Weights of a small transformer language model: rotary positions.
MLP neurons of a small language model. Each row is named by its layer, matrix (gate and up: input weights) and neuron, and shows model dimensions 128-319. Each number is 500 + 25 x the weight over its row's rms, rounded and kept within 0 to 999. Numbers have three digits each. A neuron's up and down rows have the sign that makes its largest values positive.
After each neuron's rows, "fires on" lists the tokens most often at its 100 highest values on Wikipedia text that the model never trained on.

L2.gate942:528497501540487523510506516474465517534528519480484510485499486508448505463504520516486526500486505540489523474471551516535507488499525497525498507484464480507528520503492517530458533498517445535479470511487489519501462535518542487515474507487490465493502460500411517462483495509478484537477498485488521478520531437447491493509503530486536506492497458509509497485507492488498515505477471530447495474501483505472515503502479492496500502494463522492471482495545531480485489536501526510499514473506486447550527527492479546497516480516483459515480514473502435449526488541517482523
L2.up942:507505502486480479491514476492520514464495495511530508502506501504482458541495500517529481524463527448468555456505499521448485487520490520497532445506468503467495512493493449475511499451527488501477484521500504497446510510485492532529454520496514487541507469496510503490504535513509510499535471506513503473573481474527517515493513490462461541490502521481458521513489512513498516531517458508545533540504546499526483516456513480550480498495520489501488505524505514543511472493494451511519480499479453511540455536472448484516570538515524510490557487484547512491476486492475461519
fires on: " ex", " co", " Bo", " bo", " oper", " pat"

L6.gate703:512469517527451515481505507466524532473487512518447492531510482508489547500502508488475516471540528532496529486522513525496487513502487527503518468457491502471483480565520506500501509498523527488459528472466541552511500510483460534501466518514520497484519448488464530521511523483488506503478490464478517507427530472460493522538464530502492504479494516493514470481456526527489491482478495513434543494513512534501516484484508454493494526488465534512494473536517528471523523546507468519511527478522493554497509514498487468457504499468517470530486464501519481482529520459512472517
L6.up703:452480476432512487515508481509527498505536492484489476529486509492511488593546490486525518472486515468459504481570528516463504514512517494530527476525511493514477492462520474488505495505509487488510527527500550487502482440445453515504468457522534507506503487491496517518504516479543519508493518441519487513491482469496536463532516499497509496515521543518494535540472491519496506474499489515483485554518523504522521475543519519530461465497493455545519479479477445500454472493460502540506535450494496505497478538488522476464528507514479495466466509528497522469524487511483494509
fires on: " up", "ing", " than", "al", " With", "ised"

L10.gate1018:518491490455509552478516493523517462480509510549459495516467492488532520522474468471537472538507503486494513482562502501515467563469516529517513511508521532536510494483520492493551463506532502498487529505492489491490466518516496498509495484500477501510472550483527436523491499547513482470488530540527505535521519469490510475506461484448480500506472518501448504490484495487539518528495538503510525539510511464479487518477541493466521533470490445509526468479487469488489545467486503484454479506535477485512559473516498545492513509467522452509491512500521451512481515462481493514
L10.up1018:573489507499540480464478513515508505500476477477487528508506470491488483487505498503540471476470529518499504501520549517434494502446522466464516477521489494502494529535488505516497526495481456494507514465486471520517453512481504484512521501496465456525503503515484488471492506517463521496428510502541521484511478458518475500503555490523457545510485486492485529527492521515486504493492481452538501491496533486457505498497524491479455495511517432506502542476546482500473518500505507515504477510508539502485461471479478485490510492495526518489521499508541487521510450528517515457
fires on: " M", " m"

L7.gate362:520459545463506453503505511509574532507504559504494472495458516503550495470487491505510505543476473511493498489482469461492511508460490534490512493524512497515469465509470499532540489461468466495492480492482524523499497483470551539499527509513565524547504514506514498481513496482493507494443495518508489544492541494513506504479508483504499541525504511496498461515478519460543505536461518506506544461460520459488524558458560500501517491509496502474542512483462533500542445533536483467492510503480524544509454498490527459491541488514530485509483467509514520514466506484500476475
L7.up362:468531540475480457541519514485489484471449492480540541490489467500479511498538532507495537520494505491489504480517527471454569497454523549529499508509549505470487541525513505497484496482509520448561492475525539477508493510458536518482475536504465519499544531516514482504437506468497494497492539494498483503480469463522490489482512510546487506534564523527495472526484488518515504479498510475452489500486492498467502484486469487512563523488474493485474506468473468492488485482475502467502481514451499498508503499504488487516462521485507547532471520491490571557508568499470506474
fires on: "ig", "G", " G", " Frank"

L8.gate562:500500529529480512509509534548478539479492473539475468530510495505497459476454523482543497501495491506544486473476461493471508500489477502523474492506489503534463521485495506468509457493507462479576465480471487463464507495515502506504538491487492506499498509521544509503530457555508487476492489549446522536476536499482502487505489570487503506505518450506442519486520539522556525489455506524429468551497497503504526501509522491474533461465494494496525474528510478554493490491514514513479477521492491496538473482514517521489467501497477497482497506537491472535492473497493481500
L8.up562:508500517526456499500503509511504546480513482523484458503520497512517463461515478516504487498449492503514494467492494510477473531442509496495470461529541458477497523492511493491490475519494492503527526515510483499511501498498499497499518432482430458490498503516530482483464453508501513482510515503508513492484525512520486511513501501526497502543510482538513529475539459531494503488532516536498451598468534451525508483484516496495538498508512448510519536524519496537476484483521517465496495520505475459513460493499517509504468490531506558495525497494543508521503471518460483530
fires on: "m", " rem", "M", "em", "-m", " m"

L7.gate81:503518515507536454507522493466524531519512506518491513489417498535434478472488498442496453513480512512484537547540493477493495555442516506531518520472452510513492471473482492529470489552505539478486518505488497461496487479508492517554484506454480521507474490514512487508485488487506508548535517480519525464522543537516472507476518509460516543561524471453474482503497509496503502502481531529501535491501495477475484559519519494469504486495518496505522512492504553478467484533520495471480515543534448531495482481508512467481527492459493464495516464503502494483466475505546496517
L7.up81:473521499532497499524509483511492540465479501475554500508468469473521494546481452501485513541544463487479540494530471505480516470529540494487490538558463504498497473442549564493477499469510476490576508478501457522496482506504503440487495506475459499522488485480506489489489461493472524501493524481485474522499528515476525466479534428475538487512549504485480503506487506520483493527485525497506493512497524471490476539490490485502502486487457475468508475514476503485494511529531489472472511526504500540522497502486495465482487500520506508531475512492506454478494528509518457535
fires on: "ag", "b", "g", "ot", "l", " eng"

L6.gate853:510515524529506507525527455534516492482519473526539475504466509478506459522499496515481489515499508508471494503487542450423511471513518540484505529521490503507467497523501468512532476524466478531498513476534507489484476502535503490508470454456523516520502507443477501503510454514485453492523516507469527515481545527471528498471503479487496520535502512478481509518513490493518557449459517492511503509470505497471504579487519477510507507489466487498488494477472533497482472528482489496491508499508431511560479517532494476531506504503525460520453535500487484458479464524492556513
L6.up853:477525520495510474484470540522477521512480518465516493494486480457503530511506487531491470522528476529502476535482465539497512524518482467499510499502474447507465493442487515517479507508506527541476481483476496484501457523519520491516515521494507494510489509542501508530472526521506489516518537483489519493477460531461529505505513488479480477517468467491499502492485520517473483466489499442527491535474514480502478509506523487521505522514480532483531491487480496509495510484488508455491455550548503522545508524525428508487538525480553495507479507470515522498485517512491516512
fires on: "ag", "b", " fin", "iz", " offic", "y"

L2.gate933:504495505481506535540540525486518494501477537493529479499477466497533438464497552477492523472495488536466506511458515503483515535465487514516457473473494497522472491495524504504488480502488503486508532495480476542491524512507528570473535547556488506497471475521522461525496429516563471508510527504479541521494532487465554479481488451481495503503469479500493542530519523464480474473514492456495509541463509504498518484474505519498508507541518530513492542508514512484517495450494469476509491524427472486532496497472513490481476490513499499485453470494502457466529492468474542524
L2.up933:443526508517497505441479567478470478478496479495521501506510488468506526507532489455495526479480488475524505500486498475496501500518504511520488496525482508494476486490464544479511518507529469490498544510535482540493563461532524495458494523472502488526491518548480517435522524516487506488466567439545526469495504460476485516504455489514459500505510483509528462485539515516485464466461502513514534519465489521509514475524458515502493506534463461457492542488489454503520478494466445523486474512500504520480550525459510491478487545506510503486479442495485476488506485481500529493
fires on: "ist", "is", "ish", "ists", "airman"

L2.gate134:470520510520475525486477530544529503490537478511507511506507487528529500494447508476445473515481491497511505478504488462513512492483491519508505517547500503483510502496507507509494487527513539484497511525495511537489471501512491480481473536507467543546435492525533518513466528490492506457531517482500501476497490495548462494537493506559472471516508506518531500489550524493498474478490499524519529477482454515559532488545510501476472557497534445519520492518525500491512541476532515520504485507486500471427474494491557498500519522486490504471463519485512545510535479496533460470
L2.up134:517482481536489477430493533537473507514495505475479467476508450489473493492504491489452481545483468474476498483481461493490525483508509490500495527491499513472515522486503520524522534448529495501497493501502540521527516529490515513523510488504458494524491520510473522501491521542458517472499460482552495485491483491577503518429504498490516471540506534495483464486537511532537491483489561478493519521480522483504500539524491476558543490464519501502494491502515488471468505507542480445463513491485490527529502505480523516480487493481467501505510525509499507499494518525534519515
fires on: "own", "an", "ey", "ure", "ate", "on"

L6.gate120:525475482539490478478514529504495509502521515516457450481521471497487490558493451475499500496509535521492544501466531513493482479470487502512514505485479439513483513536471529509508533501527471508477522552482480503486465542513512491497436553501515499539538499510495518461545473503495496556478455497460529550515526490521487528501499518493483512489484505481478534522461503530441544477529495518532507508533484525515490508490511456544513456497467489513502487518502478464517459536504483474506496524504528489537512541499494458535505505522473532516529490425508484466527456492520493472
L6.up120:516462491526503502550493467512481514483517481531544528515490533454481544539500503464478536482461507496510487464511502491512492496512510528514476481540521460501491544512474526444507496518531504466461541511512511473520491517482509477518503509523495530521509522492504492490518507516521480488537441478446520485505475470567525515496511538482460499502450478486500526472458511490467490501506507439509524502522514489527521510480481535500510531477516497484498510461527464484539459478480490514494507490501482497496507494491483488492520445494495496518539488519478472468480492542494472495
fires on: " co", " pat", " ex", "al", "d", "ric"

L10.gate809:485538488510512535500484448480453514514468484556523494454453513480465535504505476476513500546485530503506494513497530508516463513512503522483494500491457499496543540497520508515517516483505470518537499480491508487551487519478537467467515524572520496482488481482520484518496498531542480534479493498488492496468492510451484538526524484476501485503516472445480511549474476464514521495531526509549466490563467511484531527510495454465515498495476496502463494498483507518528476542495522525502479481488516530545500495506489495471519539480536473519529531437478509545502418510473483503
L10.up809:483502511536528502500498501493482513468454434531487442513505511518475525500536536497514506556518518551506468504533533500505504475510473511506478491492470512512511511547506503536454499510464532493518517527449495500505487470513500504490510503520509496499506499491475507473498521474501468501473466488476481520448502475496526514481472474463491511551516545498507460510476475520550507503478500487518506516507492492488494515497473521495486506513499555516449481543510511505508492520451509531506499449468486501519555502544546510472489509484508511508490565534511504529499516538489495517
fires on: ",", " to", " in"

L10.gate328:531504542503513510495517530521547541506472481494478480459461496515521491494504478477481488513479532510516494478475476487502493529527456510518496475436509532510458521556513505460541460494489457503487514546463504489444490497516524494497517553491533498518507504481479469499526500471526479536486462493494471525522486552525469471500491504481466493482514515457504494498496479505497458463541533500533519510504465511512565519534560527524448526488444513486508490533482542511500459499512501563478461528487485535482484493505450508517493550538484454517480470514517508506488459476528524508
L10.up328:498484541490486506450534465509485522532464493488465499522499481522491498486514502478453509499516483495471506500460491510523456472514469531544497483473457530501493503476493543519493486513488506468532547560485486487518500481507479509506530535513505458481531479506508483490509466493567505499493521491489450545507513481468488526529532509503468468553469474487439475536513446507510505499503558506477523472487450489511524460493503499486485527471499521528516507482480437517480490542508491489459461483477507505530524489455523519517486513479477464496510526513481502500484512515505490522
fires on: " in", ",", " of", " from"

L4.gate617:542478509462517532517546528500531509462509512474479484490481495461516480518453498487492497490519468510518496454497514484542511523492498475438516532516501491514487526537518486510547492469518551527503490479501494523473465465497497460523525537484488506496504521456510472493490489556534495507486521506556547518486494484479504530516520490505528495482516474498477464449483545478488473515489504479503476549518565478503507508530484496492502505467474431527545517503507554509490511513522498544514529478539435471486526477537490535496527506494524493521514474484489507560500500526494468542
L4.up617:484466534505534520476498513501472517499515494497521493515499469533464461489519484471456553467548488469480563494511474526492501491501483460509484523490524468494518499464523517518493466499519495483477458499500496468538468511462475467474512465474490505556511499500510485492521514486498520498507503490548516520449503483471483466479497469473471497534442504508491462495465511508470515513482502501493467508487484564538472483483487518498500534495496486502524510482489526512502503520518524499506500527521510474518531470514507470488523512494509500497509526521510487475515486530531526468
fires on: " M", "ts", "v", "ish"

L8.gate629:482438517503468509498490473468443537510520462517486512471503463497499530515531502489510504498512508472487511520485506523533481444515456515480470491414476489463475477544511521520535467514521480494518514482469556512473469492500536501502471562498499478512479447461514495537506491521478494541506459532478550496490473504509481495545450497524519491500527490504497517527461528507534499469487507481513498483504448529489475516518503489460461505525465488473468504519529532485473492559499527505487516512504478481469525504453448505524548457506456524552529505518526493474505529504510550494
L8.up629:523541484555526535530460471511452513438483472513474518562502464515458522537506501537487533505492468485498527516475469469438473496534479525543514542476485544489529504509498497514487527506515516496508456520484515477532468552521497527498505503513500507502506504493475509494465498490520511546487529519493503526487470496484522523497509506516474475530520544507526479504450429533470474545488487489475496511500493482510490473500477511477491521530484502521538503526441500505520491545503514526497520513504454498471527506530518525522496555448490493496513537482480519540500494526564473502
fires on: " in", " the", ",", "s", " a", " of"

L4.gate43:475514504467443502516462483504523479551503477499485490460487496485472535495518528517493518521497534478482473483466447487486496488537545497481524495537468471502464530468495515498466495516493499557484496508504490524488512477472492508449502529465452489500520499512502483493520510517533505491506476522520554504499531516495494497494473497521479505483504499485537486465505502485502502544484523531493481575485461531507516516504510506498489455491495496496450485510504496540489517519551458494471522504541506511503522528541498478500487490553517506476488485529567500494594493503549475434
L4.up43:482468524504514457518489497469530489506525528499489533526488529514463504471513487512524551499537494518484493514469552527507491509544506511500488491482502519489493457497513484503453489507561517479521475497521482531491462542519529511456515469464547522492451562480478540532531497502501522491487469543485525493562496478474469457518504537489452515467490467508491520450478479546543527480482489490487498510481492524503480490492542504522493483520504506528544491513503486508457438517489506530553547508520523489497489505529503507530526495493492530486515493473520504509496504476522544473
fires on: "T", "quad", "ct", "ion", "z"